Weights of a small transformer language model.
Training: a variant of Muon for these matrices, 276M tokens, 8423 steps.
MLP neurons of a small language model. Each row is named by its layer, matrix (up: input weights) and neuron, and shows model dimensions 48-175. Each number is 50 + 15 x the weight over its row's rms, rounded and kept within 0 to 99.
Before each neuron's rows, "fires on" lists the tokens most often at its 100 highest values on Wikipedia text that the model never trained on. A number after a token or word is its count.

fires on: " in" 38, " 27" 5, " |" 5, " 2" 5, " 10" 4
L9.up108:74 59 52 26 44 68 63 68 16 54 64 17 68 32 59 56 79 36 06 20 65 45 48 47 58 47 55 59 45 53 64 62 59 27 55 33 56 50 69 77 42 34 43 35 38 80 38 43 46 64 51 67 79 73 01 59 77 47 32 74 64 35 86 33 58 36 58 32 64 60 47 44 29 49 36 31 34 69 36 48 52 26 61 32 52 37 69 36 30 66 52 53 35 34 16 52 37 22 77 56 46 59 74 67 62 77 73 61 50 33 38 42 56 60 20 59 58 36 46 27 61 55 48 23 60 41 49 56

fires on: " the" 38, " was" 13, " a" 7, " (" 5, " The" 4, " His" 4
L9.up1244:87 76 43 38 66 46 44 25 30 52 67 62 46 49 80 50 23 36 80 55 45 57 38 80 71 47 19 51 66 54 32 31 51 21 76 66 47 72 59 43 56 63 55 46 56 38 65 75 39 61 35 50 73 35 61 41 32 41 62 64 65 37 56 13 64 56 48 55 50 26 48 50 75 54 83 49 37 64 56 75 47 59 54 58 81 59 50 67 58 56 45 30 49 71 21 74 38 66 49 16 76 78 72 35 20 34 75 49 31 38 33 66 61 50 38 42 76 51 54 49 46 59 71 58 71 38 40 57

fires on: " |" 53, "," 24, " a" 6, ")" 5
L2.up766:67 54 37 45 75 64 57 55 42 53 28 46 83 49 48 54 44 40 46 33 83 34 29 41 54 43 37 19 50 77 37 51 37 45 29 52 78 31 46 66 65 53 57 51 60 74 60 45 79 47 46 54 55 60 22 49 60 38 60 25 64 42 72 42 52 35 59 42 50 15 35 64 81 62 37 24 52 47 41 48 23 63 47 72 70 46 56 59 42 28 40 75 57 34 56 84 48 76 75 36 46 91 47 60 21 24 39 48 36 37 56 49 50 41 65 66 14 54 65 41 33 66 44 47 76 74 53 62

fires on: " the" 42, " |" 24, "s" 19, "'" 8, " his" 4
L7.up675:65 86 54 28 74 34 32 48 67 52 37 52 53 31 58 30 50 53 51 39 54 54 16 65 56 41 52 36 30 65 46 54 67 63 50 34 58 54 51 24 68 59 66 32 55 51 28 73 27 32 45 54 35 13 42 54 49 45 39 52 54 29 64 62 55 69 45 55 47 34 47 99 39 50 36 39 27 74 54 65 80 47 30 58 67 47 50 74 21 49 51 67 56 40 62 36 41 46 61 34 63 70 44 72 47 61 21 67 49 39 60 69 45 65 45 55 69 22 45 55 62 67 64 30 61 33 38 60

fires on: " to" 22, " for" 13, " over" 12, " of" 10, " on" 5, " due" 4
L5.up1253:45 84 82 38 56 45 64 55 49 41 48 52 49 80 40 51 61 13 82 55 51 58 45 46 41 32 71 51 54 46 69 68 75 73 43 50 61 64 68 55 71 45 58 36 30 40 68 59 59 42 46 46 47 66 64 64 48 41 53 47 23 77 47 40 68 38 47 30 68 70 34 43 70 59 34 55 46 70 35 51 44 35 47 51 23 60 44 50 54 43 42 69 48 55 38 45 33 39 52 59 28 98 62 67 47 70 57 42 56 56 68 61 26 48 31 64 51 10 49 24 40 44 51 44 51 50 72 58

fires on: "d" 34, " United" 20, "s" 13, " San" 6, " South" 5
L2.up958:52 26 31 50 39 65 47 48 56 59 55 68 51 77 58 60 62 70 66 28 55 73 54 68 82 53 26 44 49 22 62 55 55 57 48 32 85 42 46 52 66 65 15 56 25 84 33 50 51 62 51 36 59 56 59 66 52 36 67 29 68 42 68 64 64 59 40 52 53 37 47 56 48 70 49 70 71 68 24 33 43 41 53 74 59 68 20 76 64 39 83 35 54 31 61 37 51 20 30 40 28 41 71 52 21 56 51 39 41 49 55 57 21 44 73 72 58 55 11 44 59 25 75 43 64 72 81 35

fires on: " that" 50, " to" 43, " which" 7
L2.up619:50 32 34 55 75 48 56 63 52 45 67 40 90 37 50 60 86 58 45 44 32 62 48 66 54 46 51 42 41 77 89 51 76 65 58 65 53 54 42 29 32 40 51 47 41 51 81 62 48 61 67 61 56 58 15 50 43 74 83 57 76 58 65 52 72 15 40 30 71 46 48 38 49 44 76 70 70 38 55 42 49 12 24 56 47 68 23 27 47 52 24 70 26 31 46 50 51 42 65 45 56 62 62 72 41 97 53 30 83 64 52 48 53 58 48 43 22 52 33 33 29 47 47 26 55 46 33 60

fires on: " a" 25, " to" 11, " October" 7, " November" 6, "=" 6, " December" 6
L9.up1398:44 41 25 39 40 58 24 37 44 38 40 33 84 36 54 46 52 55 35 58 37 35 61 48 39 50 61 36 37 54 64 81 40 70 41 47 62 25 40 13 50 53 28 71 45 61 67 50 65 63 55 59 58 60 57 43 73 69 57 30 42 35 65 48 42 51 73 35 54 48 42 83 41 45 60 57 59 37 46 56 46 54 15 24 42 55 55 38 32 42 43 61 29 36 33 76 66 59 48 35 51 50 37 61 45 51 51 44 56 72 27 73 68 65 35 59 27 23 46 39 16 39 48 45 50 64 54 76

fires on: " |" 39, "-" 8, "ian" 5
L5.up989:72 47 37 36 70 51 57 53 45 46 29 68 45 47 37 65 26 37 43 70 50 54 40 38 51 71 69 36 48 79 48 25 63 29 37 52 55 68 45 53 61 21 38 43 67 86 73 48 58 61 57 64 57 52 66 66 54 33 50 40 56 48 65 54 44 48 52 35 35 33 32 29 42 40 38 58 60 02 29 59 54 44 52 82 46 56 53 47 13 64 41 74 60 60 65 64 59 62 58 45 42 50 76 35 48 46 28 51 58 56 51 47 45 35 44 60 36 72 34 27 30 62 27 27 32 60 34 67

fires on: "," 70, " in" 6, " |" 5, " (" 5, ":" 4
L9.up1050:43 63 10 41 47 25 53 67 40 47 73 69 56 44 50 69 48 53 34 55 74 59 41 61 64 52 60 49 18 53 55 43 42 72 55 52 52 10 45 35 57 58 64 44 44 71 44 77 34 64 44 40 60 35 34 44 57 58 52 57 34 59 52 69 51 41 81 61 63 34 50 58 47 47 61 47 43 56 41 16 33 35 44 61 46 44 43 32 59 49 63 40 36 22 46 22 66 45 47 26 57 69 53 42 33 41 29 71 39 35 53 36 51 49 17 20 40 35 57 32 52 59 52 31 46 35 48 51

fires on: " the" 53, " of" 24, "port" 4
L2.up1192:80 32 31 30 43 55 45 68 16 63 81 55 71 53 53 52 63 47 49 68 57 75 36 22 76 48 34 36 49 61 67 39 22 40 67 36 36 21 57 40 43 38 71 49 64 23 35 52 19 36 74 55 51 39 65 48 47 55 53 61 35 61 35 42 75 79 38 38 33 73 50 34 94 33 64 43 43 77 67 45 31 54 58 58 63 39 41 23 36 41 36 56 69 51 39 45 55 30 24 78 47 68 40 65 77 39 48 62 37 42 50 31 72 84 45 64 32 29 34 33 51 34 38 43 48 51 52 64

fires on: "s" 49, "-" 9, "+" 9, "h" 8, " work" 8, " working" 4
L2.up1205:58 44 43 64 32 65 08 66 50 42 64 41 36 61 40 58 77 54 67 49 59 36 08 53 65 63 50 43 50 63 55 57 46 51 43 46 70 67 71 31 34 53 32 42 57 53 32 61 42 48 40 48 57 51 28 63 66 63 66 53 52 54 48 63 45 52 58 68 45 50 50 41 73 72 60 56 45 64 55 70 48 42 51 28 64 34 65 63 27 45 76 36 48 51 43 51 67 66 52 40 53 90 59 25 61 74 35 43 65 69 65 48 75 39 55 49 55 42 27 40 48 50 39 56 52 52 48 21

fires on: "," 21, " the" 20, " (" 8, " from" 7, " and" 5
L9.up534:66 57 62 60 62 72 73 45 52 44 57 32 36 55 84 61 66 46 40 67 61 71 62 43 73 69 54 54 67 66 69 41 60 57 61 47 53 22 74 20 29 37 49 43 29 67 47 70 50 44 52 62 47 62 19 49 39 68 47 40 45 36 55 69 65 56 74 32 38 34 43 40 37 28 37 38 33 46 28 37 72 50 51 48 45 37 27 47 55 37 44 58 17 44 70 36 48 31 87 34 45 40 77 60 34 31 30 52 52 54 77 65 77 51 35 58 32 46 57 43 52 48 62 14 59 37 41 46

fires on: "s" 42, " Council" 11, "y" 8, " chart" 6, " panel" 4, "d" 4
L2.up1326:36 37 58 54 48 72 61 43 51 67 75 49 65 49 47 56 70 50 45 54 47 79 43 55 38 53 43 16 45 46 45 20 01 54 13 64 68 35 79 57 57 44 32 37 78 53 76 21 58 64 35 36 54 59 53 70 02 51 46 31 57 49 54 43 68 59 52 49 53 18 67 33 63 62 31 80 72 64 53 19 38 48 60 53 76 63 53 61 34 41 84 43 74 49 42 45 62 50 71 62 55 46 63 68 38 53 45 59 58 70 61 42 49 48 75 45 58 66 51 61 47 64 74 40 55 49 50 26

fires on: " the" 51, " from" 15, " his" 4, " and" 4
L7.up148:58 34 71 27 34 65 62 50 65 54 59 46 92 58 43 43 59 73 31 64 46 65 49 65 55 72 38 69 56 72 70 60 77 40 61 11 63 36 57 43 53 58 40 40 37 54 64 62 59 48 61 49 63 64 60 28 61 65 30 46 38 52 59 32 52 37 74 69 43 27 57 31 36 58 73 47 56 55 37 58 44 76 64 38 65 66 44 23 52 39 49 43 34 61 71 44 52 25 48 47 47 79 40 75 35 48 37 49 64 40 48 68 73 85 37 57 48 58 55 55 78 49 81 30 34 64 57 64

fires on: " |" 50, ":" 12
L9.up397:46 70 71 45 52 56 35 47 46 75 65 37 56 45 76 47 61 71 58 45 44 21 42 63 47 51 87 44 47 51 51 53 46 39 64 21 67 50 32 44 41 36 62 34 55 69 40 70 52 54 44 32 34 44 55 62 57 49 35 30 60 48 50 48 41 34 46 39 67 46 43 63 03 55 39 29 56 76 26 55 69 62 80 46 58 40 70 53 51 71 41 39 43 69 25 32 71 40 32 43 71 56 48 57 57 64 52 71 48 61 67 32 54 91 33 50 67 45 26 53 49 42 60 59 53 46 51 87

fires on: "s" 25, "th" 20, "d" 8, "nd" 7, " May" 7, " year" 5
L2.up1455:49 42 45 75 43 72 62 39 51 67 36 67 74 33 70 58 87 53 50 73 31 89 70 43 45 62 31 30 41 52 22 43 45 30 41 44 61 45 52 67 37 64 48 54 60 78 31 43 45 49 38 64 37 46 62 80 29 36 63 38 43 61 34 60 47 55 44 03 47 40 53 80 55 41 30 74 45 27 59 66 45 47 54 59 36 56 54 76 38 55 76 62 80 58 90 38 69 32 48 51 52 51 46 32 61 39 69 35 63 41 37 75 48 32 30 30 44 40 39 45 57 33 73 33 48 63 58 38

fires on: "," 35, " The" 31, "The" 11, ")," 9
L5.up315:70 70 33 62 66 53 28 43 38 39 53 50 72 38 34 34 51 68 54 46 48 40 53 68 47 32 24 59 36 45 63 46 67 61 73 48 59 19 52 57 47 38 41 59 56 36 26 59 39 56 49 68 62 52 59 27 47 49 54 56 50 44 38 36 62 65 43 26 48 48 48 44 50 39 44 34 55 50 62 52 78 48 55 57 69 49 56 70 49 31 64 50 69 64 39 52 58 43 31 48 54 60 57 43 36 35 53 34 51 28 70 31 28 65 58 30 69 60 69 50 71 56 56 51 27 28 31 33

fires on: "," 47, " -" 22, " –" 12, " |" 6, " and" 4
L5.up1322:28 50 35 49 44 74 42 31 47 28 20 35 43 46 57 55 56 54 48 53 24 51 58 16 62 67 26 50 53 43 38 52 44 74 54 67 41 26 66 32 28 48 26 40 36 30 56 49 57 64 42 30 58 41 35 77 30 66 42 33 59 73 42 49 78 47 31 44 32 29 37 46 58 59 18 56 64 39 38 69 66 44 79 54 45 38 45 24 53 43 53 33 43 41 84 33 61 53 49 32 48 55 50 48 32 29 23 46 46 56 67 51 50 64 59 51 46 56 61 57 50 29 62 31 43 68 54 73

fires on: "," 81, " in" 14
L5.up686:50 30 35 73 19 37 43 61 62 61 27 58 37 69 75 50 38 36 22 55 32 48 57 59 53 44 41 54 44 30 55 28 40 35 39 36 41 29 70 71 62 52 67 53 52 58 61 86 46 78 48 54 80 49 63 41 47 42 60 46 48 59 58 36 44 33 65 58 53 86 72 30 57 59 75 43 80 82 47 41 55 32 74 43 56 41 31 35 43 36 32 60 47 40 36 64 56 32 55 33 58 51 47 40 44 64 57 58 59 48 43 63 43 53 41 50 23 42 46 66 69 57 41 22 32 44 63 29

fires on: "," 23, " |" 17, " and" 11, ";" 9, "-" 8, ")," 5
L7.up399:20 55 45 69 67 41 38 73 28 37 29 40 57 66 57 27 45 65 43 74 72 29 39 32 65 59 63 44 84 78 65 89 55 28 60 45 48 45 68 48 65 30 32 67 60 39 41 37 44 47 41 55 53 60 18 50 92 42 52 39 55 53 50 65 42 74 63 39 67 29 43 49 54 60 55 54 61 63 60 50 46 59 22 28 81 53 57 56 38 45 51 43 34 73 50 77 55 26 35 26 25 38 68 38 61 33 56 56 44 50 48 52 38 47 40 39 55 74 41 45 57 30 40 50 57 78 32 65

fires on: "'" 35, ":" 19, "(" 18
L5.up1074:54 31 38 76 65 57 21 81 23 92 57 52 42 41 66 30 65 37 24 43 42 34 49 56 38 44 33 63 70 21 50 47 49 35 47 67 28 55 58 37 46 42 73 40 31 59 40 59 64 62 43 55 60 53 46 66 45 12 41 30 27 72 39 38 45 33 70 49 62 42 52 53 29 44 32 03 60 48 28 44 66 61 69 68 44 48 61 60 40 57 40 28 48 40 51 49 65 75 45 39 54 39 68 63 69 37 53 46 35 55 31 41 62 64 67 31 50 49 74 48 43 46 75 43 52 35 47 79

fires on: "-" 56, " \"" 25, "\n" 13
L7.up1507:45 38 55 74 55 50 61 27 30 53 51 83 48 60 41 30 53 32 56 78 62 27 63 49 50 60 51 36 43 66 62 49 37 48 68 41 34 52 56 06 45 32 32 32 46 36 04 49 59 58 73 66 14 37 59 37 63 38 24 41 71 30 63 56 40 39 34 34 30 56 39 29 70 66 47 47 50 71 55 67 65 64 44 64 30 61 53 24 52 34 31 55 39 48 33 67 33 18 55 58 52 70 67 58 68 43 26 21 35 56 45 40 41 66 41 38 53 55 62 22 43 47 48 51 80 72 18 62

fires on: "s" 89
L2.up200:65 56 41 48 58 75 61 64 18 57 46 53 31 67 42 56 83 64 31 63 39 38 37 43 57 76 35 36 41 43 55 31 59 64 51 42 45 08 66 42 89 58 33 44 57 36 64 36 29 42 78 34 49 30 52 37 60 50 66 22 47 51 55 40 34 40 48 52 57 62 84 34 12 39 24 42 50 53 40 47 45 64 48 82 52 52 44 73 14 47 64 51 62 44 80 34 47 37 56 60 64 78 31 60 64 59 60 41 67 40 48 31 50 32 56 48 42 69 67 62 75 58 87 46 48 35 58 66

fires on: " |" 31, "." 19, " be" 12, " " 9, "-" 4, " 2" 4
L9.up1382:38 35 43 53 42 51 28 44 31 72 74 44 36 30 56 50 71 57 55 37 73 25 20 67 42 28 81 38 35 38 26 69 61 57 61 63 71 54 22 53 72 29 95 64 45 40 36 68 36 40 50 26 34 45 51 56 42 75 51 39 51 45 58 81 75 49 67 54 44 40 56 68 48 47 47 57 62 49 46 75 20 84 42 66 44 53 56 55 47 47 48 32 69 47 27 42 27 24 50 45 52 30 46 36 64 45 42 63 46 54 75 17 72 69 59 37 53 28 33 47 40 31 56 24 73 40 75 82

fires on: ";" 53, " |" 12
L2.up1305:73 63 54 55 69 37 49 87 31 33 57 50 38 60 43 33 57 42 58 46 59 58 45 42 54 65 74 47 47 82 65 28 32 48 00 46 51 48 74 46 46 32 65 41 61 59 57 56 61 54 34 78 39 63 52 46 33 58 52 46 59 39 39 60 72 35 43 40 46 54 42 25 60 25 61 43 45 28 64 67 44 64 50 45 59 32 35 45 52 37 55 69 36 56 67 59 49 63 21 55 69 47 65 81 49 44 50 64 53 54 84 88 56 40 53 60 51 59 51 38 49 53 38 37 38 47 45 72

fires on: " /" 36, " a" 14, " |" 7, "d" 5, ":" 4, "th" 4
L2.up573:70 77 19 21 60 39 38 60 48 44 59 32 69 57 54 47 41 53 60 61 13 53 51 31 45 42 56 80 50 53 43 60 46 48 45 35 28 53 65 48 40 26 55 65 53 25 28 39 33 67 78 61 59 52 43 39 26 73 48 61 72 38 54 62 48 53 36 60 75 45 59 48 15 57 65 38 62 41 66 45 41 52 32 76 46 71 60 69 74 51 38 52 66 73 34 39 56 50 38 57 36 51 58 62 55 64 61 64 62 37 70 59 56 47 51 47 49 61 34 56 59 30 41 47 47 38 68 52

fires on: " \"" 71, "-" 17, "'" 5, " (" 5
L9.up1028:68 56 48 60 61 57 58 35 49 44 42 40 41 40 54 39 50 41 64 51 34 56 51 37 74 29 76 32 52 56 84 40 35 37 64 57 47 61 41 56 37 32 58 54 37 52 49 63 57 61 56 49 31 38 37 63 51 48 38 39 48 29 84 53 38 36 38 30 90 28 50 46 42 58 63 39 41 55 54 61 69 49 16 36 58 72 51 18 50 31 45 36 60 53 38 61 46 31 41 40 68 45 71 39 36 67 50 46 26 27 60 60 61 68 36 48 74 42 79 32 33 31 40 67 64 68 43 67

fires on: "|" 38, " has" 16, " have" 13, " is" 7, " to" 5
L5.up589:83 88 68 49 79 59 18 61 60 71 46 48 52 48 64 41 72 71 42 52 56 39 36 12 63 52 51 53 63 50 60 73 69 46 65 31 46 75 55 61 39 72 59 38 81 63 25 47 85 43 59 43 58 57 54 37 50 34 44 39 73 51 54 31 51 41 59 44 56 35 56 59 34 39 54 39 53 35 77 21 58 49 61 35 74 35 52 41 36 76 37 66 29 31 50 34 72 58 60 34 67 53 41 54 54 31 68 60 34 45 39 75 72 51 64 39 31 31 52 53 68 22 69 52 73 80 61 65

fires on: " in" 34, " of" 17, " B" 9, " on" 7, "," 5, "C" 5
L7.up790:66 64 39 37 30 56 39 62 41 38 61 37 65 44 44 64 40 33 52 60 64 51 48 62 55 43 41 34 33 55 21 18 45 49 53 23 79 32 81 59 33 34 62 56 44 48 23 68 45 46 60 63 50 38 61 31 42 44 82 59 36 33 44 57 41 53 53 82 53 61 65 44 50 56 65 24 55 71 58 45 34 57 59 62 42 60 40 63 24 42 45 79 48 49 51 59 46 63 47 44 60 32 42 39 33 54 41 47 37 54 22 64 50 40 61 66 31 50 22 30 48 41 50 57 61 32 97 60

fires on: " |" 33, " he" 8, " to" 8, " 2014" 5, "." 4
L7.up1058:36 38 49 55 50 67 67 67 33 50 46 53 44 79 51 42 60 15 49 56 64 64 67 59 65 45 51 67 17 82 60 47 27 59 48 56 76 40 61 47 34 44 11 31 53 27 56 63 53 52 27 68 60 38 17 36 24 53 64 45 92 56 47 36 62 47 62 54 65 50 48 35 58 32 58 55 66 57 51 50 60 41 60 73 79 58 17 45 53 44 42 74 19 57 86 53 69 38 43 49 48 58 32 63 59 79 45 56 95 54 47 46 52 48 30 34 42 33 47 67 26 48 50 54 55 58 55 45

fires on: "|" 36, "\n" 27, " |" 9, ":" 4, "-" 4, " on" 4
L7.up1090:50 18 67 55 31 65 47 59 49 38 58 40 35 88 49 53 69 51 50 60 34 46 32 56 36 53 47 60 46 41 60 67 51 56 52 12 55 28 56 45 55 62 50 37 53 24 35 40 40 49 22 59 60 57 26 68 32 46 48 39 46 63 47 43 31 53 43 45 57 50 49 68 79 77 42 71 64 72 85 49 56 59 37 52 40 29 32 43 44 70 51 29 22 51 69 56 51 69 12 58 52 52 53 50 47 45 47 45 40 52 29 45 44 47 54 48 77 50 57 78 50 39 67 60 49 53 73 19

fires on: "\n" 39, " other" 13, "-" 6, " |" 4, " first" 4, " principal" 4
L2.up1337:52 43 51 58 47 92 59 42 39 41 52 42 48 70 61 52 45 60 49 69 49 57 47 51 46 68 39 80 73 49 40 31 42 43 49 37 54 64 33 44 22 53 51 28 74 61 21 30 46 69 57 40 68 56 62 63 39 20 20 37 63 72 49 59 62 26 42 49 60 52 58 56 58 54 48 61 44 64 69 21 73 52 54 11 31 31 41 28 70 69 50 53 38 52 62 75 43 63 50 46 60 69 51 42 84 63 69 77 27 42 26 63 46 46 96 53 38 32 46 50 67 58 36 63 31 43 50 54

fires on: "y" 34, " |" 27, "s" 7, "ed" 7, "d" 6
L2.up538:35 52 51 45 80 49 25 46 44 39 62 79 65 41 56 22 44 53 66 77 69 94 52 26 51 81 47 59 79 38 54 57 40 42 27 74 71 42 67 48 48 36 34 35 75 73 31 53 46 51 42 51 66 82 45 66 60 21 43 20 61 38 53 39 67 47 42 58 52 52 38 58 52 39 49 46 53 27 18 73 35 72 55 45 73 49 75 41 36 67 32 53 63 65 59 65 33 49 36 43 43 72 51 50 39 23 43 44 45 72 49 39 59 49 61 85 45 71 32 35 72 48 64 46 62 58 63 61

fires on: "-" 20, " of" 17, " and" 15, " after" 11, " medal" 5
L5.up211:58 73 73 65 43 74 47 57 40 41 45 28 35 84 79 29 52 38 45 59 69 54 62 60 32 47 43 49 53 44 51 52 27 43 51 56 44 39 53 33 48 50 37 59 45 63 63 50 32 51 50 79 58 28 52 51 37 46 37 57 54 38 42 47 46 41 63 57 65 85 62 52 52 45 32 38 53 71 41 35 45 63 67 61 69 50 62 46 67 41 37 48 38 59 80 42 23 60 43 38 54 61 42 60 79 41 65 35 33 60 37 26 48 81 59 36 41 30 56 62 40 52 52 49 61 43 40 39

fires on: ":" 44, " |" 11, " to" 5, " a" 5, " of" 4
L5.up635:48 42 75 43 51 46 37 86 55 50 68 30 63 57 57 61 67 78 39 57 56 20 46 44 60 47 56 33 51 69 63 59 39 49 43 46 60 61 51 57 58 47 47 02 44 38 66 43 44 45 30 52 45 54 59 46 44 42 88 41 67 37 54 31 68 49 71 75 45 67 57 40 63 31 57 74 51 54 59 43 48 54 46 85 62 63 53 62 15 63 37 26 44 49 55 75 32 46 46 30 46 45 43 45 61 37 54 59 77 51 65 47 63 63 34 38 50 32 54 69 53 18 68 53 40 17 67 56

fires on: "s" 85, "es" 6, "al" 4
L2.up153:43 33 44 58 23 59 37 72 67 38 54 28 35 62 55 57 59 55 24 47 54 26 22 38 40 58 32 71 34 65 34 46 38 32 50 45 50 49 61 45 71 59 51 38 29 15 50 37 39 58 52 56 46 50 46 61 69 68 53 29 41 43 59 46 44 35 62 81 52 56 65 26 57 67 37 64 22 61 59 48 74 50 76 57 63 34 72 59 06 75 51 43 53 21 62 45 38 51 42 67 42 56 57 57 29 78 48 26 52 65 66 32 58 46 55 59 51 43 53 71 34 61 78 60 24 32 78 52

fires on: " in" 49, " of" 25, " on" 7, " =" 4, "," 4
L5.up1029:39 43 30 67 20 57 21 52 48 45 36 57 36 66 58 48 17 57 44 68 64 61 44 56 41 32 49 33 38 26 48 43 43 39 43 35 71 50 65 81 28 64 63 65 29 45 49 52 60 36 44 64 82 58 48 49 33 49 87 27 39 27 72 22 33 38 39 99 33 48 56 76 64 69 71 47 54 12 62 77 27 44 58 74 71 41 38 26 57 40 44 33 48 53 58 70 67 49 57 57 56 76 56 61 48 54 37 57 43 48 45 31 50 36 53 52 32 48 41 70 47 54 49 56 68 45 60 51

fires on: " in" 62, " for" 12, " as" 8, " and" 7
L5.up1496:39 89 74 45 41 61 48 47 37 72 58 25 49 25 53 51 67 45 47 25 76 51 53 52 43 31 56 22 74 50 54 58 41 47 17 40 63 62 49 33 50 46 67 63 59 48 35 47 57 35 37 53 58 55 63 76 48 32 64 75 69 67 32 46 67 30 65 39 89 77 57 71 49 36 26 71 27 36 63 59 74 46 63 64 39 24 43 60 53 64 47 33 58 46 58 25 27 38 67 42 66 52 47 51 38 50 73 68 33 44 25 63 71 57 46 75 69 39 53 74 75 34 25 51 55 52 45 38

fires on: " in" 19, " a" 14, " an" 11, " The" 6, " A" 5, "In" 4
L9.up1425:59 56 42 47 49 56 49 54 72 57 46 42 72 61 65 62 45 47 55 38 48 73 35 68 51 79 43 35 37 73 42 54 69 31 48 42 58 56 59 54 46 85 41 54 25 51 50 76 51 54 46 66 63 47 63 21 55 51 84 63 59 58 61 39 49 44 79 80 58 40 56 71 67 48 34 28 36 42 54 51 60 45 24 43 36 54 52 52 45 55 38 42 68 78 53 54 54 52 54 36 39 80 48 35 27 41 50 51 38 49 48 56 37 64 61 58 81 49 37 27 28 58 45 61 46 46 32 63

fires on: "," 42, " was" 10, "-" 10, " of" 9, ":" 6, " named" 5
L5.up1362:56 63 48 58 57 41 65 31 39 31 30 62 74 48 71 59 20 33 59 63 83 30 33 59 55 46 44 74 41 69 45 35 68 33 48 65 24 47 66 35 45 18 51 60 52 44 54 49 51 25 40 55 67 46 41 51 50 37 61 32 45 49 34 77 54 61 55 55 34 43 50 71 55 32 26 26 66 37 44 73 51 57 41 54 23 63 54 51 13 58 47 56 30 39 44 55 58 42 45 39 30 44 74 66 46 40 56 46 58 46 57 42 51 21 54 41 60 72 45 60 61 50 42 51 49 54 51 73

fires on: " |" 54, " (" 23, " by" 10, " Genus" 8
L2.up125:55 12 51 37 44 70 48 37 45 47 51 45 68 63 72 33 41 94 64 41 38 36 29 63 64 60 50 62 39 47 56 28 38 22 53 43 52 59 55 35 31 48 75 26 61 56 46 69 46 61 69 70 42 60 47 66 52 63 32 49 77 67 48 53 49 18 57 62 20 64 50 49 62 66 76 61 96 70 55 47 76 57 87 58 58 78 58 15 71 58 49 55 45 48 51 44 54 45 59 82 66 59 53 45 42 71 57 69 31 56 58 66 51 53 31 62 48 54 62 53 70 54 40 43 64 56 38 71

fires on: " with" 38, " of" 12, " in" 11, " for" 8, " show" 6
L2.up534:55 66 68 40 79 83 35 88 65 42 44 52 48 69 45 60 41 34 83 52 57 49 63 39 33 60 19 50 55 57 63 41 57 41 37 43 59 33 23 58 40 48 46 17 24 46 89 87 75 39 72 65 54 64 28 54 66 56 51 28 47 41 61 28 60 64 58 47 68 53 45 23 62 64 46 52 58 30 75 59 47 29 70 27 35 65 71 49 25 33 51 58 48 28 35 53 54 47 54 31 73 64 51 62 23 68 63 54 52 34 73 50 68 62 54 40 48 42 38 38 38 60 25 63 63 42 52 69

fires on: " |" 32, ":" 13, " in" 9, " and" 9, " made" 7, " /" 7
L7.up538:59 68 66 31 61 46 28 88 60 54 50 47 59 74 60 50 38 78 34 36 52 41 54 47 57 41 44 33 56 56 38 75 41 39 44 62 56 48 45 20 37 60 72 32 43 46 33 52 45 71 49 75 48 42 45 85 25 50 58 55 62 30 44 36 53 37 42 53 48 69 47 54 20 18 43 44 62 53 47 32 55 30 54 63 62 46 70 72 54 64 50 32 70 41 32 50 39 48 41 38 35 45 51 59 60 55 63 73 50 48 56 78 50 55 56 58 45 56 75 44 83 53 19 46 38 37 37 40

fires on: " a" 29, " first" 15, " the" 15, " following" 7, " of" 6, " one" 4
L2.up530:48 50 28 45 52 62 24 89 23 60 55 32 56 44 84 71 63 49 49 51 47 57 36 57 78 59 64 58 35 35 61 39 17 49 46 62 55 52 27 25 62 52 68 52 38 08 44 40 51 71 45 33 56 27 32 64 50 49 29 53 34 53 58 68 93 43 63 51 55 34 76 53 37 10 60 41 51 49 48 32 45 66 61 41 51 32 43 42 48 44 39 35 64 56 63 34 46 51 32 57 46 61 42 39 78 56 43 40 47 42 45 52 64 62 38 49 67 32 30 44 92 37 49 55 58 48 47 61

fires on: " at" 42, " was" 11, " of" 6, "ed" 5, " in" 4, " on" 4
L7.up879:58 46 35 34 53 51 58 31 54 54 46 47 54 50 50 72 41 52 54 68 51 62 67 47 32 59 51 21 64 19 13 25 28 36 48 55 24 69 61 61 37 69 51 68 14 58 27 56 39 45 50 52 51 45 30 55 50 53 57 46 52 54 56 41 42 63 39 48 66 70 57 99 42 50 42 50 57 43 56 53 35 62 43 31 38 56 38 45 76 63 43 72 64 54 69 67 49 62 56 73 47 42 67 70 38 76 23 63 54 48 41 56 46 50 63 58 56 30 54 49 65 64 60 54 94 75 77 49

fires on: "," 35, "." 16, " DF" 5
L9.up26:46 62 43 43 51 46 60 58 13 41 40 26 65 47 57 41 44 63 31 41 44 36 46 45 26 28 24 67 42 64 51 62 68 43 89 16 32 68 71 72 61 47 16 60 52 45 29 31 57 44 40 42 60 65 53 47 43 16 55 57 73 49 64 43 46 66 46 63 32 46 52 55 53 56 34 54 42 47 71 34 48 40 56 42 52 57 42 63 57 44 56 64 36 56 41 68 43 33 36 38 44 27 33 52 70 25 15 55 62 22 37 44 35 28 30 62 48 44 67 23 54 33 52 47 40 56 33 32